MLP neurons of a small language model. Each row is named by its layer, matrix (down: output weights) and neuron, and shows model dimensions 576-671. Each number is 500 + 40 x the weight over its row's rms, rounded and kept within 0 to 999. Numbers have three digits each. A neuron's up and down rows have the sign that makes its largest values positive.
Before each neuron's rows, "raises" lists the tokens whose logits its output raises most directly, leaving later layers aside.

raises: "put", "du", "iti", "tro", "li"
L3.down1019:533428518526538577578475480471478487509606418525551446511514476550510557425507539553539471462473492542541526545446513481496504537470518480480456547562505543501504528481425541500556518580508490474515504488478534498513492519532450532532490513544483603485539480544548577409524448453498491483

raises: " ", " -", " 0", " –", " 3"
L5.down809:534484478491529502453506491514476472438562444519524553480445459562539537583490544491492505478439494442446474485507398524532554572518480546549500498495421507517456552500495493542544471520506459565535504499505521499445464571446490568468432544491494549540521535508465502460491492480507507532

raises: "ned", "ming", "d", "ation", "ing"
L5.down1130:414546482533499474560439517506481526484496507450523526477470512529547460503571553464519480436498540621497510444477431441541501486452546494503495571455483473513521426512531524504473484499544475524482518568453491482464451542525494422458464391446460540566515442472455537446519514531508565494

raises: "th", " Years", " Miles", " year", " percent"
L5.down61:479489479471494450512506541508530547514454546526515468514504543515444490507501528417511460529482504486512439532514482495454428537506550593428536458497426456535464511534492509440509487526534539530490508499514536535506505490464541474508586485447538532471488480469537476467482471515558519493

raises: " common", " assumed", " possible", " unclear", " difficult"
L5.down286:569513553467556570452533543502560539531501425395435498534490501475514510514530510558536421523468415459502506535510410608473500534437505479509521474514443491484463529521518497527522437428519510515497515495506478483502501514469548494542469501392466479559482502494460463502533470482499442504

raises: "ge", " example", " \"", "get", "ges"
L5.down617:485524497512521517489466467502487434431556480499505495533513479588497516487535513558553515515497477520484503434530539400486420501558404496509463527513484547455441493511510456539523438547571474482566499544447499515483503454474467418517450503582492477478528496484518504482477466529501529544

raises: "5", "6", "7", "4", "45"
L3.down291:483539459452472540526448517497501521549466426526445518481470532506477481518495470485554594503477423496473522562518573461537526557486492441479459434538564513532510475519488504498543470490489570480508454488486478476453503489402469542563631416521496508514594478519486487454545479516553460458

raises: "ally", "elle", "al", "alis", "ary"
L3.down2039:436461448505510476482502543498472518502549487472481497484569446455486550437515437493532539486470464491468504474511473446531493563441523562516474439472530552515524518482510542548465475601452546512491492514477487507499494477566481532551374469506529522535449529460512500587446470546475576433

raises: "ina", "dar", "en", "chin", "col"
L5.down1074:546445460456469522472482468413507452456425534530478512503447505492546465446518602509520481497553524530460477449360573476516434524512564542535466486521449503523541493472468467464473476513498566489513444493445529526476496448502554495566463523449505529473538482517473475473465557477519445494

raises: " ways", "po", "fir", "plo", "py"
L5.down1210:530497517563413512519518509444503434492547566488434546548530504388481501484507501543523562484530587482536516474535545548491529507471509424522445483538423382520485519552490536485496502548491482491524469490545460542446478483429504501478491512466454499523496433533465472533465459498431473460

raises: " Relations", " Spouse", " Children", "As", "Academic"
L5.down1647:531562469427527559467490488543527504486471442477497485460492527556547525513428501448504490492535532505528475514577507482457534462541546504491509424556455483482417478528484489440534461530457549502499525494524435516443461495548498436534526547542497556472518487511422453513510490462492457494

raises: " success", " factor", " influence", "SA", "ord"
L5.down1091:475533486443503543525483463562576468559468496533478502532515504567463480523517479512436537490534491482520429493450538523503557448512449543486500520541512506513513480461494516469528436507439545545489482561588424509565463520518504518595511494518512480504476530462471485434519462506504479482

raises: " rest", " remainder", " next", " remaining", " entire"
L5.down847:507494423575493423491455544453434457515494516556469477513457462472547574544565455437491501476520471462501568536476438477492573538571536520491463542479422424527466447413459438459508457483488530409460417526495477426500573491534526587546473500415508578498477446518391520536494572480553418466

raises: " it", " However", " Instead", " however", " they"
L5.down1426:520444415482516469480472518500480489419524489617557513540462442529484455537556522627472552487488503467485556485535500479485487505453573499580471485667481588512519498471524484519513453471453471545517512482439471533498509550393500481520521457532511489513490500551476508523505476520557457469

raises: " are", " is", " must", " were", " cannot"
L5.down654:468558526488522483544595475538569583446494490507487454504514508464473563498520482500510508515551571493484584499495441523545525443478451509500532517499494379502483503473503512464546467534518471495553499482529454509520518516515486501542497448458495483540466509515532581464452459525483583461

raises: " being", " coming", " having", " requir", " becoming"
L5.down638:555555465461481487475474539486503480572468501478500451535477531527495535527524483530491508517543460548568500442539573495482518494521518461494527489513559426504567484484481445496540516461522552510478511502459444457468475519478524494558516507489428539573488551456477502507469501466519495539

raises: " well", "Note", "ym", " far", "tern"
L3.down365:493492512433544524509532519519510507498446509509489517428543541537488481486468481523506454519519452442513471437459519437546513562471477528453425477428427472552509528506458492404613510503502552502470508444600486527561569626507487515434544533447567499477482494519502475523505557515491537519

raises: " side", "th", " end", " team", "side"
L5.down1607:514517500525503577486463488439491457484488456463520516488539564475484561498497488535493560490527477434562489516538562525552494523472421513541531534571454487425524452518547511466510568520497531452538538457515461481462512485600563497489559527501537509449494538474489469448494528495487456475

raises: "ges", "ge", "son", "liev", "gne"
L5.down1469:536515526526527481496474534469446549487527481519443480489604481460530560522437559521563522578581521546512508452507565523502511584459419488518469463466530520476484474495413551561544465501499519509539500589479478486469453495539476493448457556525521548509507513512464429484474515556479535494

raises: " 1–1", " 83", " 1–0", " 2–1", " 89"
L5.down1914:439443515456512430472460568501535414496498539526533457524526469537460492527496564442451516460555479528492466463451475485498505581461515474479473505474532470517428518523506440491522482496513516513469550453471488497498496512459392444576493514480468532482478535488525458482464489533530444503

raises: "ing", "ate", "shed", "air", "ful"
L5.down1801:447517518482489548545423512505488508441535482509528578480418552568482540492509399479514440511496545520553498526518561484491449490569528469572518535592403543481556519559502537472513475522436602497502457556614521472414471528500531436531459511500491509464521461466463471519473449507423554508

raises: " 7", " 5", " 6", " 3", " 9"
L5.down1921:552521473468441524531476509483519561495511557574533474493483426493516487519556496466494528546411505538541472475547403478457429488521493555469460434463474508472485472496485513426555530446503531443524465490461471493529502486482435488521519403517581514490459462500533494567505500422466497462

raises: "yr", "ring", "ion", "board", "ron"
L3.down1461:486484448556431475428477502489460513524465481495456489467514548469502469442521489541565447586533498519426466527404498458532467473478443466449499539517583516498554472479443506454472506524401540482535535533489521498512453487529582512483457451541477482427498517561545597488466524481555501462

raises: " 1–1", " 2–1", " 3–2", " 5–1", " 2–0"
L5.down622:550526525542482512470509466535490468539431517486492500519536488464495461492514495582454502508493549534464523508516506458504552505561485436527546488470512481511481466525528404542594540476529464558545518599512551480483479515515522394567458459529512529526474537512460518581538469503543549484

raises: " (1)", " (6)", " (4)", " (11)", " (4"
L5.down1883:451516511565559492485535446523483505504447491482473448514528478491494499497484475457543460438538471474456475484544485473437438498529481475501476531512435521470563521508496485503497511458521487529437395578503608454521524523474465502450493471528451495517476513539479569512435518560491440580

raises: ":", " Latin", ":50", ":40", ":02"
L5.down977:465456451449519442435530559508495460481549515504502385523458549492483491369506531491489515589510489410476503513505441442505419520466549392544535472498567500498534493490494497502496449446481478465543546551532485574397557473550437509511485464573549430596487456544508499502449466552472433550

raises: " appearance", " number", " size", "ches", "est"
L3.down746:461518601493497447504604506481504596531501537549457494504452473479560518502533579506513521480438513587530487537498492484508525452483561494560444464453426444481495487505477471461516526471476468434411508471545484498499520517478451549492518527505451510540420470545466548475516494456533483535

raises: " end", " beginning", " start", " moment", " same"
L5.down1395:519509525520426517547481455425494439454549501426533526493443469494454456517501511478528496443479512522557515563600467497476608491557543438498478453544465518504574516490453463513582485464517560580504507537539511542418517481476564542515517541533508525504501451537407560426512502515455476489

raises: " birth", " marriage", " senior", "ness", " work"
L5.down1398:521527548464453509584511458495446481540459512559488613509582547487498426478511489482521464521465503499502531443474552505503481462498463514437482449567545414472522580432463541498522524481524551486448477510487532539548584501520539557471530420439529519607432470463551517446583539442499501512

raises: " are", " were", " have", " remain", " appear"
L3.down435:471475379455456433503483497464521546526546468449533428436569530479529543487456503493483558537469579542539499429544533499437482598539472493473488486460510476482419493414574532465531541455507508528478449488469525549540530491500570508492418471468464444467490478489513573451479444504495428569

raises: " suspicion", " experience", " reputation", " interest", " excellent"
L5.down202:449517498425565493484471548494544460537518493461533484531527488486500475500462477501469511535492573504566504501460516489541498492518615464552483540519488492496533514485485571537520504490496480487519462534489529532482484466531529496400539535428495559565469542511555487477524511547499477458

raises: "sec", " cent", "mol", "u", "va"
L5.down1508:500462532536542472490446511562512533492451550482438507509604550541493496458555494462456454478524522520383520522498539471578503477528571518527530452483478483522497510546464494571429526490515453520499513539477555517505524526436498473497541461463458526508424452454510460457479428532539461481

raises: " 77", " 16,", " seventeen", " 96", " 17,"
L3.down186:489482475491513466517481452505487459367481440459519557490533492446497472496529566448520488406492458486463597498573469402554463528465432501416493553565566514564476545503529481546572505449455536507490463536412548505504534490496470526481466523459502517487478524549435477448549542532578476650

raises: " fear", " suspicion", " issues", " dispute", " growing"
L5.down607:522531461541534454530505534500524553506498501506486502499570486497469530541511497510567476429481537535531470496484462508483551504513555482463545561461475472439495667495570510573444537498518523499484530494458543430508429465493513565488493549488512463514525526536473507466501513437503504552

raises: "rs", "r", "ery", "rk", "ar"
L3.down1523:462582529482463519430505536470437518538530566547547504482489516430534597519551493530456450434517541537473441608501509551470527500489476495437462492462499567585505540509475486456467442538448568557487453551449484485441524486546463492551432503503459519522553503453470536544505551601496475500

raises: "a", "y", "ine", "ain", "as"
L5.down2026:432540592499465528436510489460489514453473524526431525502487513450432455536475435474479554520508473535533473542543467534505444579599441487498510591494491477523535452470512526512548432508483447507586552501487455514548502465471482525484556560491470489463524408489590416542529505466559527419

raises: "vol", "el", "cap", "bi", "ature"
L3.down1598:446486549470458482493522459448492562456535463485505451497452513469519536477441529466585507523518544490489477539457491517527555497481514479483511534472508527526539426551504492562532543487474501521541490509529546545523532451492438438493543501503512445496554480592468498484504562451574424508

raises: "y", "ac", "its", "ye", "mal"
L5.down850:451561515491514483492585498455485470509480475481587468477545505499527498514525532457585526500539525494511554497522548570497531441494472501493556575432519527443524453464522504550487530504489517529558505452479480573486481443488594564518497528436536528467435505507469517556363449515490500453

raises: " following", " next", " same", "nce", " rest"
L5.down581:415430499515555467580560434512499466472542490468538509476548468536528517503491494470503511490489506503535443575448450512506563560467539526586452480496518523548459521445476518510522505512519532481447456502529459363507407455509436528539491587572456570518513467501492555520460497492503478540

raises: "age", "ir", "aged", "ur", "ph"
L3.down1075:442467544525494494601420488521481495525503469507580499469506429490511499433534447506494488533499521435516494518474454476532473517533471599501459507468477390553499550461556495496507538495484462431536424519467553368439488496509486482562496528509503610535497487559513534436483434562501514490

raises: " 2009", " 2012", " 2025", " 2013", " 2010"
L5.down160:467534518531482509596532492449525495572545518476491483489567467574543496450470546522524442487416477451498389498496519517511490510516511551554440531488557489436564501551483528474517505483512465458493541430475473399522439555533416528449556455549492546533555551525469434439458505535501525559

raises: "shan", " Chandra", " Mohan", "nath", " Singh"
L5.down70:511491524432504448506499488470534504522439441472480524473491543515556538483442472622531464591486483514529544479530439476567462521566564536496512456465531480512438467507472487572510485539491496524504505524497467432464482461492515498428475479446497475508564470491488513525516485529491532503

raises: " England", " United", " Republic", " Italy", " Egypt"
L5.down760:543521481568507402485489493477532482496456474475494544532458452454493496505471512525406431553521553496513452518562515490485505467543528546519482498506507545519448500498499464470457606493459508412474561521532547461588486523515495489523576452498474482481463543471568493490462531523574527429

raises: " following", " same", " next", " previous", " ways"
L5.down1064:513505469533490439479487498494467506474455538512468539511430460531512538556410534450529514478520441566455511483556456490483495574494473533450455519465466482554534500485605580561521387471511485521517447469547458491490510527439465493508508434511549496585508488523554499475441518440439496532

raises: " pair", "ir", " situation", " project", " following"
L5.down315:481518508529480446480476528511464484447479484477530524516514501571383507488540533419522557468477529510508470453494473469567485506558492495554459490433466413534503465437460519564456517512462529517507510467506572528473513457497564489493500479487522474521418444491472506489508548410582557514

raises: "ment", "dow", "lor", "d", "all"
L5.down565:449465507568498465507498536504568483516589524518458462516496548476544536529524440515410482438512476488440419504448467530483395490554500490513560500469542500479480514571561474507483481555462499496464480520524422531446542517516499485594566483513523512564475503480519424488478463557529481543

raises: " previous", " times", " past", " others", " earlier"
L5.down1768:578544460538508589497464526474481444485509426515473515493513591457498452505487485460495462445496461524504535430537491523477475524499447472520503440421465491541412502523515447589499463557466520560499496495504489479529572605499509512551511436551527486404582564526585518506501464449477446519

raises: " part", " under", " within", " seat", " home"
L5.down683:493475575480457500504433538493441492491488435480510494484495543533523549474547514522492491585443557506493455560484563479496464519412516389503529510505568470541527478494423490536485503518499507570508515594513461453513514480477522498493524483514523503509521475527414569581544440530526509525

raises: " latter", " exception", " last", " second", " others"
L5.down1184:566553463449497492525521494532513473447541470497517487469479451514440460484534495494439464424497602470534508453463440487486529531469604511510486486551533502546512560476523484582491406553532466538491496501565474473502451558497516533550487515556530490430549444491473467453490531529517474434

raises: "ald", "dale", "spec", "bridge", "shed"
L3.down707:515520550473512503463557557606535558496522520489529537470541518501505498488465447582393404444533514454512455492487537530463492493459524474505510527439499432518501466523432440474450518479513533548528501563474488494446402486441493555567481486489481486435585548534496451494476456594520503478

raises: " Director", " editor", " director", " Chairman", " Secretary"
L5.down1575:519531451536572507517558606555438479492465512508499522502494496504478515520545563465555465490510448489429537484536535545489453437515500542465488519519575503475437478501492495587515458581497515439486459571540484482468522415477499488469508513540482497515537530483583473436542531472499510612

raises: " has", " became", " took", " went", " had"
L5.down1608:480572512474469495507517466461537563449433473472552525544512548512511563524526487505536410508525507525528476443463471462521506521479521563613437454496521533519483467474502451506501490482481542523581516519470472436443504503432525481492527534453464507480414497547508483489454546514490465447

raises: " it", " they", " he", " she", " you"
L5.down689:529382418548526493474511521452468554480484584542542514600464507541451450464492517552490540480504449409456544554497515469531441557555458489434526451557525478475518594519415418469545521479488470463510522509466550585472479493477432413548494421497542397489498493453562444521495486469481471520

raises: "ting", "ring", "red", "cor", "over"
L3.down179:468439409592502511603492576499534432523524530454498604443484523490493451403519508580558495520481503487515494527468462586501542430489574557416554486478469486521503459520444510561545481483486518467453541480432489508508518465441484481494472474508467421488547428584412529419555541548487484553

raises: "r", "rs", "en", "ring", "war"
L5.down52:460418543531526536481542440466500444482435489520489519458415449439470544509531456476508490458533560455491478541444605553450505544585498576382554551580460573494507403478507528512482562450449514569472575483557475488430529474497510544553521469502497497489562527530506550508440529617506486548

raises: " others", " other", " subsequent", " Career", " lesser"
L3.down1326:576511447455465437482511512468540548478500531454502492444501533512488481534543454467542494486461583496540496456459530516480560565549572459479440499513521476458478465509353510472491504507508578531525494473424434472551524537510554548510516519446473510447549522501497564550525488477446502488

raises: " festivities", " festival", " events", " event", " receptions"
L5.down976:535481529534444543465475573455473505503535552496545496547493477454514476515466481545486541505493503483518489443530440560463541466505493526446516469479449499484456445465490505539549492484509471479523534545476466437462470480539593503561476519520481554506565553470429479548472549437538441493

raises: " other", " many", " Australia", " Australian", " Britain"
L5.down1241:518462491499496493499545489485555476450553574515579550529483469507449514430477493507459492453488532564474494547512500483556512461487531517498483443425468583537477501557519555427477573568516471479501490513506518452496524469531491491503581472479531470503479519475587555452498468506550558483

raises: " 84", " 82", " 73", " 87", " 89"
L5.down424:502502527459470517533485521506480496480401545468471474531499445501606488515503488533540601489583498515504538447501446410479490494532441477466460506465535522555532526516507516524498472528486390538457496546386551504493414559448500510557535504399521528482492527504537402487454499482473567503

raises: "ally", "eur", "er", "st", "est"
L5.down1603:506513530478551543476532499521489498518544500513490469453504520493462477514526494507514567457507540453460465557561442477527511482575561481505396497461469516536580485503535484534618537492536549452558556482526576544484510517478461550555496550505539513515452492534487467481453506472521549460

raises: "gin", "mel", "mid", "zh", "š"
L5.down849:484548498543500544528541517404464478580441533448491653478551494525474532494464478489507418535493583439485474534502577567484486462539511491479526470473522555511462461494453516529499552521555567469502515520512522488442537521500523438482486482481466517485466416490471537495497467521509488515

raises: "tic", "te", "ted", "ster", "tes"
L5.down107:494469449510472455510547493499451512489512474487521525575546517541464546485552511502511458493514431489457501523479571517503479511526526500514450487487486523488531468470471524503544437546494457564582496553599461528467435467545459486524534502550470573499500538467443451492504518423434507481

raises: " previously", " formerly", " widely", " originally", " distinct"
L5.down1612:528486512536505483543466483521502533497430563554515476510521528523466535545524484445470547478535523430475546500544571495571544434467542388496514527495555552536524552498468543502460464447550479470470577499546609538503419533470534506439502525501477486383527482443495491487497487424498554511

raises: "hra", "lect", "water", "ir", "ri"
L3.down359:585448526538500469464426513573522551518457469490510504501428525492464465463561474482463427497470425483516463483513551492538549480475528478479542488533472436424485421454474453446500561448489485486533450491631435508498467561465507572532457605433506528556534543516534527500592515466536469560

raises: " summer", " 2024–25", " 2024", " mid", " 2023,"
L5.down601:478507458535522498477548464503517485507567444501512487512553543466455483480450522533523549536576507486445474494569407451493459529520506465506528489549542472545510499522481496473451540558509448540500478553512475506469527478551493509484506468524489486488497490534506531463472523521484477511

raises: " they", " he", " she", " that", " it"
L5.down93:504442435458506498501498562493486498509478495484575530414428455568505503460559547516504525527523469489434457579480575573527530487523545476436509471562531424535466510464496531485483408398475438502428519460458466509480487533483518489554475510490534485500473540422525450500531500400515406494

raises: " interest", " experience", " view", " success", " lives"
L3.down2014:517478494494535565566486489477518456502516504547539486538496472447493508520564517459536541479413491470530511569457462488499539553526570448571476552505528464486563507497442480467449509481526462522457553519499548511543484479605555516429528495446557507507476532536536499530460503503495485519

raises: " (1995)", " (2004)", " (1993)", " (2006)", " (1997)"
L5.down678:501443550508556440476491515481499518498522507419490542430470452472527494558525529480516501420614531466449473497504489495541373516494442504498493522549447461509518574520449456510436528510485511519491535498461516545488525520450545598570571483494503451449500451577479494439461613509531478540

raises: " was", " will", " has", " were", " survived"
L5.down252:486489477469506543426498408445540420481512460463461555497500489501530543518551555463442628510492526488545431433511511454524382554545469528479475515474426496456482471435522458521525472532473502452527535457528420509458497495510452457454547533516458482419454504510497612508456490529435469510

raises: " other", " others", " previously", " her", " originally"
L3.down1949:604501535512477538465461488533516470522486489548556472562465487470586524483537478438527436515493455510561549401482530500556509426487546448463497549484504568508511479502471578561512531512575503407473482514420472513499538518466506526500459477452542465526604472487543584539474514423502489482